Weights of a small transformer language model.
Size: 16 layers, 8 heads of 64 (4 for keys and values), MLP 704 SwiGLU, vocabulary 4096, 16M parameters.
Architecture: rotary positions, biases on query, key and value.
MLP neurons of a small language model. Each row is named by its layer, matrix (gate and up: input weights) and neuron, and shows model dimensions 0-127. Each number is 50 + 10 x the weight over its row's rms, rounded and kept within 0 to 99. A neuron's up and down rows have the sign that makes its largest values positive.
Before each neuron's rows, "fires after" lists the tokens most often just before its 100 highest values on Wikipedia text that the model never trained on; "fires on" lists the tokens most often at its 100 highest values on Wikipedia text that the model never trained on.

fires after: ",", ".", ";"
fires on: " but", " However", " though", " bet", " But", " are"
L8.gate675:34 50 41 30 47 48 62 62 62 62 39 55 55 43 35 55 55 48 66 28 64 43 40 58 63 60 48 51 50 51 51 46 65 53 43 32 65 58 54 48 48 55 55 58 67 46 56 58 57 38 67 53 40 37 54 51 52 21 75 58 44 71 63 50 62 53 58 52 36 32 58 53 69 69 55 41 46 26 55 52 59 52 35 53 35 51 56 51 58 40 49 60 44 62 38 32 55 39 58 42 57 39 61 54 51 52 49 45 59 68 44 35 61 30 40 48 53 32 34 61 56 34 28 41 41 54 43 51
L8.up675:54 44 57 59 58 53 53 44 59 45 33 52 48 40 50 36 35 42 41 52 50 46 53 49 47 30 67 50 45 40 54 65 51 42 47 53 45 50 47 49 48 43 58 62 46 52 53 45 52 55 25 34 52 46 57 50 57 45 54 46 48 62 33 49 48 44 51 34 50 46 47 57 21 41 56 35 56 53 43 47 47 50 56 57 62 36 58 29 48 52 37 30 56 62 43 43 47 37 58 22 58 53 47 28 55 40 49 50 56 49 53 36 52 55 63 45 41 37 29 74 60 46 58 46 53 52 52 49

fires after: " ", "1"
fires on: "0", "1", "2", "3"
L11.gate216:47 47 42 54 55 35 36 39 52 41 53 34 43 62 63 43 47 54 33 62 37 49 32 64 57 39 51 50 48 38 62 52 51 35 41 71 45 53 69 35 56 65 49 55 63 42 44 58 36 56 46 53 39 68 49 53 45 54 38 59 52 65 47 40 46 71 60 54 52 67 44 54 63 60 56 52 54 51 46 52 51 52 45 51 61 60 49 44 55 65 64 54 55 54 42 49 43 58 40 56 61 52 63 54 56 40 54 68 39 66 50 30 63 45 63 58 50 57 47 34 33 67 43 38 54 37 75 75
L11.up216:51 39 61 51 47 63 78 30 49 58 55 53 63 41 55 55 52 37 50 58 58 43 45 63 45 36 60 45 59 56 41 63 62 49 49 47 38 37 42 69 54 42 46 59 67 58 60 43 29 45 46 62 45 49 46 42 60 55 57 63 66 49 52 45 46 63 51 35 49 59 45 46 54 46 64 66 55 36 57 51 51 41 64 46 55 62 47 49 46 55 46 60 33 54 43 44 47 39 52 43 65 59 41 38 72 57 60 59 34 51 61 27 54 46 43 55 48 50 55 50 50 47 69 87 60 69 48 45

fires after: "0", "1", "3", " number", "7"
fires on: "0", "6", " of", "5", "3"
L7.gate271:53 37 59 60 43 73 55 36 61 44 26 38 41 47 52 44 35 43 53 42 60 49 41 42 49 59 57 56 60 38 24 42 48 45 43 59 47 49 42 53 43 50 41 63 40 75 27 50 46 50 64 54 41 53 58 66 43 43 48 72 74 59 46 51 55 62 60 41 44 37 58 47 66 39 55 47 50 25 46 51 62 50 51 39 40 43 38 52 41 52 48 51 48 59 56 51 69 47 46 33 54 45 49 42 63 61 48 40 48 54 61 45 39 62 32 49 46 39 27 47 57 53 55 44 54 43 49 43
L7.up271:51 26 18 55 64 59 49 36 49 50 45 31 47 59 54 50 38 53 44 50 38 51 46 53 37 40 58 41 55 35 46 58 54 35 58 60 54 32 32 67 42 55 17 46 38 46 52 67 31 54 46 47 53 50 63 53 55 54 64 53 51 51 33 60 67 59 50 49 47 51 47 62 55 29 54 62 41 53 40 64 53 37 57 46 50 46 46 47 52 54 58 66 62 51 48 51 49 63 51 60 45 34 34 54 67 46 64 52 50 60 57 58 49 50 57 46 32 56 50 46 56 69 55 64 50 55 53 56

fires after: "2", " |"
fires on: "0", " R"
L12.gate334:61 58 64 64 55 51 41 48 51 51 63 30 58 46 44 45 48 24 31 43 52 51 48 70 47 66 46 44 46 43 62 53 50 50 50 37 55 46 53 55 35 55 44 46 69 62 44 74 38 33 60 48 29 52 46 40 50 48 47 57 49 50 58 47 56 54 50 42 68 47 63 64 61 53 42 60 41 54 54 55 60 39 38 48 45 66 45 53 42 57 43 47 60 43 48 39 47 45 43 55 59 21 62 42 60 57 66 47 59 57 56 54 42 54 46 56 59 53 47 38 47 46 46 46 42 49 55 34
L12.up334:59 43 62 27 40 46 60 21 41 41 50 66 59 52 35 59 54 35 49 55 49 42 56 49 39 51 52 61 60 43 57 51 47 69 44 69 38 36 54 48 36 32 29 51 56 53 38 61 43 59 42 56 49 44 51 36 39 31 41 45 48 40 61 49 64 43 39 48 62 46 39 44 41 39 63 52 41 67 34 44 32 67 54 46 45 41 70 56 53 66 36 50 38 50 53 50 68 45 88 43 38 44 55 39 63 43 59 44 40 55 57 49 74 39 40 53 54 48 52 37 54 70 38 58 51 64 43 50

fires after: "1", "2", " New"
fires on: "–", ")"
L6.gate557:57 46 53 50 50 64 76 50 57 82 52 53 39 46 47 45 60 37 41 62 52 54 75 42 33 44 46 42 52 44 42 46 62 62 47 48 44 73 59 34 40 35 58 33 41 47 74 40 49 75 49 51 51 55 42 43 77 47 28 58 62 33 46 57 41 41 40 37 50 54 58 47 41 56 41 50 31 64 48 44 43 71 47 44 63 47 42 37 61 49 62 56 58 45 39 55 35 67 42 45 56 67 55 51 46 47 50 52 61 48 50 58 47 54 46 52 53 30 66 38 51 54 39 53 63 65 36 63
L6.up557:34 49 76 60 39 27 60 53 47 38 38 39 33 57 70 45 53 51 54 39 64 65 36 22 36 21 61 65 45 43 50 40 54 43 54 53 40 47 41 54 46 68 46 34 55 76 50 44 57 52 58 50 56 42 40 57 41 43 38 55 29 52 41 49 51 62 52 52 49 54 58 44 53 56 46 40 59 44 50 27 58 67 39 41 63 39 47 60 48 51 50 69 49 49 55 63 39 59 46 41 45 48 32 49 59 42 79 46 57 66 57 41 47 50 48 52 59 59 41 49 44 59 73 49 27 46 51 64

fires after: "2", " in"
fires on: "0", " "
L13.gate292:27 59 47 54 41 41 64 48 59 55 57 56 40 48 42 31 52 50 54 63 54 52 42 68 60 48 48 58 38 70 54 43 46 58 67 61 46 41 53 43 32 43 45 41 50 42 41 61 43 60 68 55 51 59 44 63 53 48 51 73 47 47 60 52 51 45 42 50 53 41 61 54 72 38 56 50 36 66 39 57 76 39 42 53 37 61 50 48 38 48 23 33 33 56 43 57 55 51 37 64 41 24 58 25 51 50 59 49 57 54 45 64 60 48 46 38 57 53 49 47 42 48 47 46 48 62 52 50
L13.up292:47 44 37 44 50 61 71 48 59 56 57 49 68 52 55 52 66 53 48 55 51 46 56 47 54 45 41 35 46 48 41 35 33 49 67 52 60 49 49 46 65 50 31 45 61 50 51 66 50 61 53 56 43 44 49 66 56 51 43 69 43 42 58 59 66 56 45 52 50 43 58 38 52 48 57 58 59 54 52 56 57 57 54 42 62 70 36 46 37 46 30 56 23 39 49 60 48 53 38 60 57 36 44 19 65 43 55 65 51 44 44 46 66 38 63 51 56 50 32 53 50 63 42 54 55 55 45 33

fires after: " ", "0", ".", "ov"
fires on: "0", " med", "1", " |", "en"
L6.gate631:43 48 46 41 74 60 56 59 42 51 58 40 55 57 46 48 41 41 53 39 54 51 20 46 62 80 54 56 38 55 47 36 30 48 58 50 33 57 49 49 45 59 48 58 40 28 66 56 50 65 61 40 43 45 31 48 45 49 62 48 67 68 47 51 48 69 59 61 52 51 52 44 52 48 60 45 57 56 79 48 54 55 37 64 45 44 42 58 55 43 64 39 45 53 46 52 58 45 51 53 72 56 29 50 56 16 51 52 56 44 37 48 59 54 61 55 46 43 34 46 56 53 57 60 38 21 52 52
L6.up631:56 50 55 41 43 58 53 45 49 58 42 45 52 38 65 53 35 39 34 40 35 52 35 49 48 33 58 18 56 61 53 59 61 55 44 62 44 49 60 65 44 45 34 39 58 56 66 67 43 46 62 59 61 43 51 36 35 84 57 60 52 74 56 49 47 44 51 54 52 39 37 27 54 58 59 66 48 59 51 65 58 48 54 51 39 44 37 40 57 43 39 54 42 41 59 62 43 46 60 61 29 42 49 48 53 42 44 48 42 50 45 37 37 62 53 43 51 56 46 56 54 62 52 59 51 39 48 49

fires after: " ", " (", "2", "."
fires on: "1", " From", "2", "7"
L11.gate278:56 46 63 54 47 58 48 38 42 49 59 51 64 39 35 42 52 52 80 54 51 47 31 43 50 45 54 35 45 40 42 52 59 38 65 64 39 52 41 62 58 52 42 50 60 44 59 36 45 25 60 58 66 37 42 43 46 48 40 51 51 41 71 53 41 78 51 40 49 42 56 51 53 57 54 51 33 50 40 50 50 57 57 38 62 64 55 57 38 50 52 19 48 50 34 57 33 53 41 62 43 57 41 51 72 53 23 58 50 33 56 49 36 49 65 52 43 39 48 42 44 48 50 42 52 51 44 52
L11.up278:56 55 53 35 42 42 53 48 46 66 63 46 48 62 54 37 36 54 61 57 41 56 64 41 53 61 56 67 55 46 56 62 48 44 53 59 54 62 61 61 46 40 50 36 58 33 50 61 57 47 64 71 67 75 53 51 60 40 33 50 53 62 35 42 32 44 57 62 64 43 59 46 62 46 78 66 34 45 50 59 47 38 50 48 59 61 56 43 43 52 61 56 47 36 52 54 58 41 41 60 50 48 42 51 80 56 63 63 44 63 56 57 54 59 59 56 45 56 42 61 37 44 44 54 51 54 71 33

fires after: " ", "–", "|", "\n", " |"
fires on: "1", " ", "2", "4", "3"
L13.gate42:60 38 47 58 51 62 59 42 54 49 54 41 43 52 38 48 53 41 51 46 53 56 68 62 38 61 56 51 63 44 59 64 52 50 48 47 46 41 45 48 39 46 52 39 46 58 37 53 60 55 49 53 59 57 61 61 26 39 36 38 45 65 60 56 37 43 52 48 46 59 58 53 57 46 44 53 42 48 50 53 54 46 54 41 56 66 53 33 49 47 52 77 46 36 63 64 44 38 39 62 55 33 52 58 59 47 30 39 45 38 46 38 48 58 47 54 62 44 49 45 44 46 59 46 42 54 61 32
L13.up42:42 52 54 50 46 46 44 56 62 52 48 45 52 43 58 49 47 40 43 68 44 61 55 52 36 30 37 50 46 44 58 51 45 52 38 47 40 57 53 61 56 61 47 57 58 45 59 60 59 43 41 51 31 46 52 46 55 44 44 42 46 50 26 60 55 48 21 58 46 53 54 60 67 49 53 63 66 41 79 55 66 33 52 52 50 44 44 68 52 30 42 55 60 51 53 70 47 44 59 47 47 36 51 40 43 56 53 35 49 53 67 44 57 41 36 33 74 53 57 30 44 51 35 64 45 36 47 48

fires after: "3", "4", "2", "6", "0", "5"
fires on: ":", "°", "′", "–"
L12.gate470:49 59 57 51 53 57 58 33 62 47 48 57 46 60 41 34 45 39 63 51 67 36 40 45 44 36 45 44 60 48 66 52 46 48 45 45 26 51 56 44 59 56 51 28 46 63 40 78 52 47 50 54 50 45 62 66 52 61 45 61 63 39 52 52 41 43 50 55 48 41 61 54 46 50 67 37 47 48 60 49 56 54 29 42 60 36 55 56 71 46 54 65 31 51 49 42 48 47 48 57 46 40 62 36 46 53 40 60 60 77 57 39 50 64 54 47 58 33 66 45 38 41 43 53 43 38 38 45
L12.up470:52 62 57 53 51 59 45 51 51 52 42 77 44 33 46 44 56 29 34 29 59 47 33 39 48 61 60 56 48 30 54 54 54 51 52 42 62 44 26 47 42 53 54 50 60 59 58 54 60 41 76 64 65 52 43 50 63 66 56 48 56 46 38 48 42 52 58 37 54 49 39 50 55 73 45 41 42 40 45 43 50 71 38 57 58 62 67 46 55 39 39 37 42 68 52 42 49 34 56 34 53 52 65 48 49 58 58 36 50 54 49 50 38 53 35 50 40 58 55 49 53 55 57 42 33 55 54 55

fires after: "2"
fires on: "0"
L11.gate46:48 53 52 43 57 50 57 42 34 39 38 46 44 33 36 56 44 50 58 55 45 41 32 84 52 61 42 42 61 52 54 48 44 62 53 42 41 60 56 61 58 48 52 40 79 48 69 55 43 55 44 49 31 56 47 50 47 35 45 48 65 45 54 53 54 55 50 63 74 39 50 43 35 36 62 43 38 53 27 48 75 45 37 57 59 59 50 50 54 40 54 58 58 55 52 53 51 60 74 47 43 59 57 64 49 64 53 50 47 58 48 36 44 56 40 49 49 65 67 49 54 45 50 46 61 41 53 51
L11.up46:47 48 55 56 31 37 61 52 55 47 42 43 66 48 57 50 72 42 59 48 48 39 47 56 53 62 70 48 33 47 47 63 64 48 42 66 49 61 35 54 45 53 41 56 42 56 50 65 50 58 59 64 36 45 41 34 63 52 56 64 55 45 40 37 45 42 26 47 46 55 53 38 46 54 51 42 59 53 51 78 52 52 60 46 51 55 47 38 52 44 44 51 47 57 40 53 64 55 45 50 46 57 74 43 66 44 73 44 35 68 35 70 61 48 51 44 37 55 59 64 36 71 65 57 67 69 50 58

fires after: "2"
fires on: "0", " for", " went"
L7.gate116:31 58 34 47 76 40 67 30 58 35 57 44 49 61 46 45 52 58 55 38 44 49 62 48 35 58 33 57 58 42 44 54 32 64 43 48 54 46 61 47 62 58 66 36 56 56 64 41 54 93 57 56 44 52 54 63 63 32 54 50 56 57 60 47 53 59 70 67 48 59 40 63 55 52 48 38 36 57 52 44 61 62 45 43 47 48 61 64 40 45 36 57 45 65 52 57 63 53 59 50 43 56 53 45 58 64 43 71 60 57 53 44 61 63 49 56 48 52 67 50 53 48 59 48 41 52 53 41
L7.up116:59 61 56 55 43 63 52 41 36 52 32 44 58 46 42 42 48 39 57 58 38 53 47 47 52 53 45 66 35 65 49 56 52 43 57 49 39 38 52 60 82 70 34 47 60 42 37 49 55 60 60 49 46 47 43 51 36 60 68 48 55 74 54 33 47 70 43 42 39 53 44 35 61 41 52 40 47 50 55 49 65 41 50 50 58 47 35 44 70 49 34 56 55 53 43 62 47 40 33 44 31 68 49 30 33 47 51 39 72 54 63 48 55 53 55 36 56 52 49 60 56 50 54 54 52 42 61 48

fires after: " to", " ", "1"
fires on: " ", "1", "9", "2"
L6.gate181:51 40 60 47 54 34 59 35 53 64 56 37 54 60 29 50 49 68 28 45 55 52 51 62 50 47 61 44 55 43 52 51 43 59 81 61 27 54 41 42 50 66 32 65 48 54 44 56 63 45 38 45 40 63 44 42 47 56 71 54 34 45 45 59 51 49 47 52 49 56 53 64 64 45 59 36 39 47 63 61 52 58 56 52 62 55 59 51 62 56 46 45 51 42 32 44 45 38 44 49 56 40 52 56 48 50 34 46 32 41 77 48 57 57 51 43 53 64 69 58 42 50 59 47 47 60 65 56
L6.up181:36 39 54 29 53 50 62 42 64 36 44 39 42 57 45 56 51 67 45 53 31 56 62 58 29 54 43 49 60 58 45 57 43 41 32 34 41 44 40 59 55 39 32 43 54 48 60 65 36 62 59 42 46 40 51 55 52 60 45 42 45 58 51 57 47 41 51 29 39 44 52 36 40 51 72 47 61 49 50 47 37 50 61 34 70 49 59 46 54 47 44 47 57 32 41 54 53 56 79 53 45 53 69 46 68 57 63 56 52 51 55 52 52 34 62 47 74 54 62 34 50 54 43 57 34 55 59 56

fires after: "1", "2", "0", " ", "3"
fires on: "–", "9", "1", "0", " |", " "
L11.gate370:30 51 56 48 53 46 26 48 40 48 48 56 60 52 49 48 47 42 59 57 64 68 38 61 43 50 64 57 46 54 51 38 61 46 68 61 34 64 45 45 65 51 54 63 61 52 62 48 26 43 59 56 36 48 38 56 61 55 48 53 34 32 39 55 62 57 45 41 42 54 54 41 49 56 64 51 43 40 56 46 49 43 54 31 50 52 54 70 60 46 29 36 46 33 55 50 50 45 29 55 39 34 66 52 43 48 49 29 62 52 54 45 34 54 47 57 57 51 61 51 46 62 43 47 30 55 53 44
L11.up370:56 39 58 40 61 61 39 42 38 54 38 35 54 45 61 52 50 53 53 63 68 30 50 49 46 53 70 64 51 54 55 49 38 42 56 46 54 60 62 51 60 48 54 63 54 46 59 39 48 69 62 55 51 30 63 65 45 41 52 57 41 63 52 42 41 38 45 31 56 32 47 31 52 52 63 42 46 61 69 47 48 32 45 48 49 52 61 46 40 49 48 44 46 60 68 46 50 46 54 54 66 46 64 53 55 60 49 46 50 79 58 47 61 63 54 50 55 43 42 47 31 57 47 61 45 31 50 54

fires after: "\n", "al"
fires on: "-", " form", "ab", ":"
L7.gate640:42 57 56 63 63 46 43 39 56 53 27 70 54 53 47 52 61 49 70 49 57 62 50 46 63 36 43 60 59 61 67 58 67 46 55 36 47 41 54 61 46 50 51 61 40 44 47 38 40 45 38 64 76 42 49 65 49 44 71 62 40 44 49 48 52 33 58 37 56 56 44 58 60 31 43 44 27 54 53 65 61 55 34 36 46 36 34 46 55 46 61 49 42 58 50 45 42 59 56 39 45 60 60 46 38 53 51 42 48 45 48 57 51 60 45 33 31 63 51 47 52 49 44 31 50 39 29 44
L7.up640:49 61 64 42 58 54 47 49 50 43 45 49 44 58 48 49 50 52 51 68 55 40 59 58 34 63 33 49 55 65 48 47 37 58 40 41 58 46 54 47 41 44 61 42 57 42 54 32 27 54 46 63 70 43 45 29 49 55 65 56 49 49 57 57 50 34 49 52 58 52 71 52 55 55 45 45 36 55 45 41 46 51 59 58 66 53 60 59 28 44 52 49 57 54 41 45 33 69 35 45 64 53 53 43 65 43 42 53 47 31 51 62 37 68 64 42 42 37 34 38 44 29 56 58 45 69 64 39

fires after: "1", "4", "7", "3"
fires on: "8", "3", "4", "1", "6"
L7.gate330:61 55 47 43 59 42 49 36 64 45 48 44 59 46 30 61 40 49 39 61 54 40 49 57 55 57 49 59 41 60 57 40 58 26 54 58 63 49 45 50 63 41 36 47 48 47 47 52 42 59 49 32 23 69 48 48 45 62 37 46 41 52 51 52 59 50 51 53 23 75 52 65 60 48 47 41 52 44 46 53 57 47 50 45 47 43 37 54 59 37 61 53 58 53 58 51 59 45 80 35 45 40 32 34 56 56 54 62 50 43 59 42 41 60 44 40 53 32 52 64 42 53 75 51 50 40 60 49
L7.up330:37 45 34 41 39 47 56 54 57 59 51 40 35 53 51 33 35 66 37 37 59 47 64 36 37 36 63 45 68 46 45 53 28 49 42 53 51 48 51 48 46 49 51 46 41 51 53 64 68 47 47 32 54 48 54 45 73 56 47 58 63 53 53 54 60 79 54 55 46 49 28 51 52 39 57 48 56 37 40 57 54 44 44 58 66 57 40 69 58 59 55 65 44 47 62 40 59 53 30 56 55 51 53 47 40 37 46 49 47 60 38 53 44 45 43 54 55 54 42 61 55 38 67 48 60 50 57 50

fires after: " ", " |", "|", "2", "1", "4"
fires on: " ", "1", "5", "2", "7", "3"
L11.gate492:47 48 46 62 57 43 50 32 43 48 56 36 61 48 48 70 44 39 38 39 42 35 36 40 66 55 55 52 50 54 63 35 52 74 49 63 47 50 49 64 56 41 36 51 43 37 46 44 36 49 44 52 54 54 47 57 52 63 52 62 61 62 33 49 44 55 56 64 43 40 37 56 55 47 62 43 49 52 51 21 53 54 34 43 54 35 57 66 52 60 62 54 55 50 48 24 49 53 52 61 52 48 50 65 47 62 55 62 43 46 34 47 45 61 61 45 65 66 38 43 49 46 51 68 52 47 53 55
L11.up492:51 50 44 60 51 40 47 34 41 58 47 52 53 41 63 58 31 48 47 49 61 51 50 54 65 54 46 40 49 50 48 51 44 64 54 56 45 63 46 52 50 38 56 34 61 54 75 51 47 43 42 43 41 57 52 55 57 52 56 64 61 34 43 34 54 21 42 47 55 53 53 46 43 39 51 32 38 72 56 44 47 38 66 46 46 48 50 70 43 64 44 49 48 43 52 59 48 63 50 45 67 56 33 33 57 41 50 52 46 55 41 47 43 55 65 55 47 50 54 39 44 70 64 56 54 35 64 44

fires after: ".\n\n", " the", " cult", " m"
fires on: "==", " same", "ural", " this", "if", "unicipal"
L6.gate405:41 20 44 52 37 34 36 50 47 56 50 44 57 26 51 40 50 44 55 35 48 39 51 51 65 62 52 64 44 54 58 34 50 65 57 46 40 26 33 48 58 62 44 54 52 50 38 62 50 64 30 34 52 50 53 31 64 56 48 51 59 54 52 58 65 46 56 68 61 31 56 38 58 41 49 38 60 51 46 38 45 29 61 51 49 45 47 45 48 54 47 65 65 40 49 42 60 25 44 48 58 54 67 46 46 48 60 56 49 61 43 59 61 43 67 61 48 51 36 49 36 38 59 55 43 51 63 57
L6.up405:53 58 40 49 44 53 44 44 36 49 51 54 48 34 56 59 50 42 54 50 53 45 50 56 73 56 35 46 53 39 34 49 55 47 55 54 65 50 70 46 46 55 69 41 41 53 28 49 47 53 33 62 52 45 43 51 69 38 49 57 56 46 26 51 52 44 39 48 52 45 69 40 43 45 51 28 47 53 48 55 34 40 49 48 70 57 61 49 68 60 39 38 45 61 50 68 39 41 32 46 54 48 61 50 56 40 52 48 44 62 43 47 45 46 37 33 61 48 62 55 56 71 51 66 48 38 51 55

fires after: "\n", ")\n", ";\n"
fires on: "-", "\n"
L6.gate381:46 44 67 53 54 50 34 61 54 49 46 59 54 43 39 41 47 40 48 59 49 45 54 39 38 46 39 54 58 36 47 37 54 51 61 55 41 55 56 55 59 50 56 43 34 62 39 54 47 36 34 56 73 43 33 57 58 53 43 43 57 54 58 50 65 43 35 42 44 39 53 58 25 40 45 40 49 67 67 63 57 48 42 54 47 46 49 38 59 46 55 52 65 42 57 60 59 47 43 54 56 48 48 52 37 67 49 39 41 41 53 45 43 63 33 50 49 40 48 54 66 56 55 44 57 54 32 32
L6.up381:45 62 65 41 47 48 35 29 51 59 64 58 52 51 43 55 54 45 60 46 53 43 54 45 60 60 52 51 48 63 73 62 62 31 52 28 45 33 57 51 40 53 61 47 33 37 54 46 38 59 53 50 69 67 47 61 68 57 47 61 56 50 68 52 47 47 60 54 44 71 44 68 46 49 57 54 53 39 53 32 40 52 50 42 53 56 50 53 36 68 35 32 41 43 37 56 58 53 40 51 34 42 38 64 55 51 56 52 46 44 55 65 57 58 40 62 57 55 51 54 61 36 37 14 57 57 52 56

fires after: " ", "1", " $", "2"
fires on: "1", "0", "2", "5", "7", "4"
L12.gate187:37 43 62 47 45 47 39 62 48 51 48 38 43 79 51 57 48 48 55 71 57 44 45 54 49 45 64 67 48 43 61 52 37 43 62 55 45 42 65 47 55 58 45 51 54 41 36 51 47 45 70 38 49 63 45 31 56 59 48 64 51 73 39 36 46 48 48 58 37 64 51 36 61 39 36 39 67 58 40 36 59 56 46 54 45 52 55 55 40 47 49 38 73 55 72 44 51 49 56 46 50 34 53 46 54 49 47 63 38 44 50 44 65 45 50 47 71 51 35 59 42 43 56 38 56 38 69 56
L12.up187:32 36 28 42 50 58 58 41 41 37 44 48 39 47 42 56 56 51 46 50 44 67 60 38 71 56 52 55 60 43 67 50 46 57 60 50 55 52 20 52 36 50 49 47 54 25 41 65 37 40 41 35 52 51 47 50 53 37 44 50 64 47 44 41 51 52 24 49 66 60 54 49 50 47 41 43 61 31 37 54 61 44 37 47 53 55 50 52 39 62 61 49 39 26 68 45 49 45 69 51 45 49 49 53 54 54 51 55 51 67 43 57 54 45 57 54 52 46 65 58 54 40 55 46 52 58 47 32

fires after: " ", "–", " to", "===\n\n", " in", " |\n"
fires on: "2", " ", "|", " inf", "1"
L7.gate599:42 49 38 47 51 37 55 64 53 64 57 49 57 65 43 39 56 60 48 52 36 32 52 66 71 39 55 37 54 44 49 59 42 62 53 51 60 51 58 52 44 64 67 43 59 51 19 46 43 48 51 53 40 47 67 57 54 61 54 56 46 44 46 47 40 47 22 33 46 47 69 34 58 56 63 43 51 46 46 60 71 22 55 54 48 52 65 51 46 54 36 33 61 29 55 48 36 59 52 51 41 48 56 54 56 41 49 51 45 48 57 48 58 46 52 45 52 74 62 48 57 45 53 80 49 52 57 44
L7.up599:44 64 46 38 52 55 49 44 64 52 52 50 49 35 57 55 51 43 45 62 31 50 45 63 34 57 52 47 39 53 57 60 65 51 42 56 53 52 59 61 59 46 45 60 76 44 61 40 50 40 34 56 40 51 50 45 49 52 60 34 41 49 38 58 36 49 52 65 58 63 61 43 49 40 54 61 36 56 67 58 58 51 65 46 61 56 32 35 49 49 62 60 46 45 50 40 52 44 47 43 45 61 51 37 74 54 41 45 58 44 58 40 42 60 52 47 46 41 39 51 55 46 35 48 61 48 45 55

fires after: "–", "1", " C", "4"
fires on: "1", "–", "0"
L2.gate317:32 40 54 70 33 48 57 50 61 50 57 39 49 39 52 42 46 46 52 31 44 37 56 71 32 50 55 49 70 47 52 25 41 48 66 45 38 57 55 44 56 64 64 58 62 55 55 47 59 42 41 52 42 69 51 46 30 54 44 67 67 55 46 49 64 49 45 56 60 45 50 49 51 62 59 41 50 64 41 47 54 38 48 51 54 53 36 44 45 45 50 67 48 52 50 52 48 63 61 47 42 74 50 39 53 64 50 52 55 46 51 51 55 44 60 61 46 52 55 63 33 45 67 40 48 63 56 47
L2.up317:48 39 68 46 59 47 47 43 64 58 50 34 52 43 32 40 65 53 64 45 46 51 46 54 60 61 37 48 41 56 36 55 45 53 43 40 36 45 61 51 53 39 44 56 57 40 47 56 59 64 49 50 55 31 44 43 48 58 29 54 36 63 51 51 44 39 59 43 68 54 52 42 57 63 50 38 50 48 58 53 41 27 44 44 54 45 47 49 49 56 36 30 59 47 51 40 47 47 54 68 39 44 31 61 33 47 57 52 53 39 58 78 66 33 36 68 44 46 50 59 56 64 44 59 40 54 50 48

fires after: " ", "."
fires on: "1", "2", "3", " ", "4", "0"
L12.gate573:43 40 56 54 55 49 45 52 46 54 56 42 40 59 54 76 41 62 54 41 59 43 53 58 47 48 52 69 58 52 51 41 50 57 34 63 56 60 51 58 47 60 41 67 76 49 37 40 50 42 52 42 55 75 33 55 46 39 51 62 33 64 61 55 58 46 43 61 41 52 48 71 51 37 56 35 42 41 54 58 56 53 45 40 44 56 77 44 35 46 59 40 49 51 57 41 53 36 39 64 45 44 50 50 42 65 55 35 65 42 45 54 63 46 41 43 34 37 54 36 58 51 43 33 41 33 57 36
L12.up573:55 55 59 53 57 50 67 48 51 62 52 45 27 53 71 52 47 56 50 80 46 50 31 54 48 48 55 45 53 35 55 38 62 65 57 44 62 58 32 33 71 49 63 60 43 48 54 55 66 46 43 46 45 35 46 48 50 53 47 58 53 50 50 55 62 46 52 43 47 50 61 44 44 53 47 45 62 42 56 48 61 48 49 72 43 55 43 47 41 67 45 50 33 51 60 49 39 55 43 47 55 44 42 60 57 56 51 48 36 39 48 49 73 31 56 43 36 48 44 39 41 60 45 39 58 56 58 43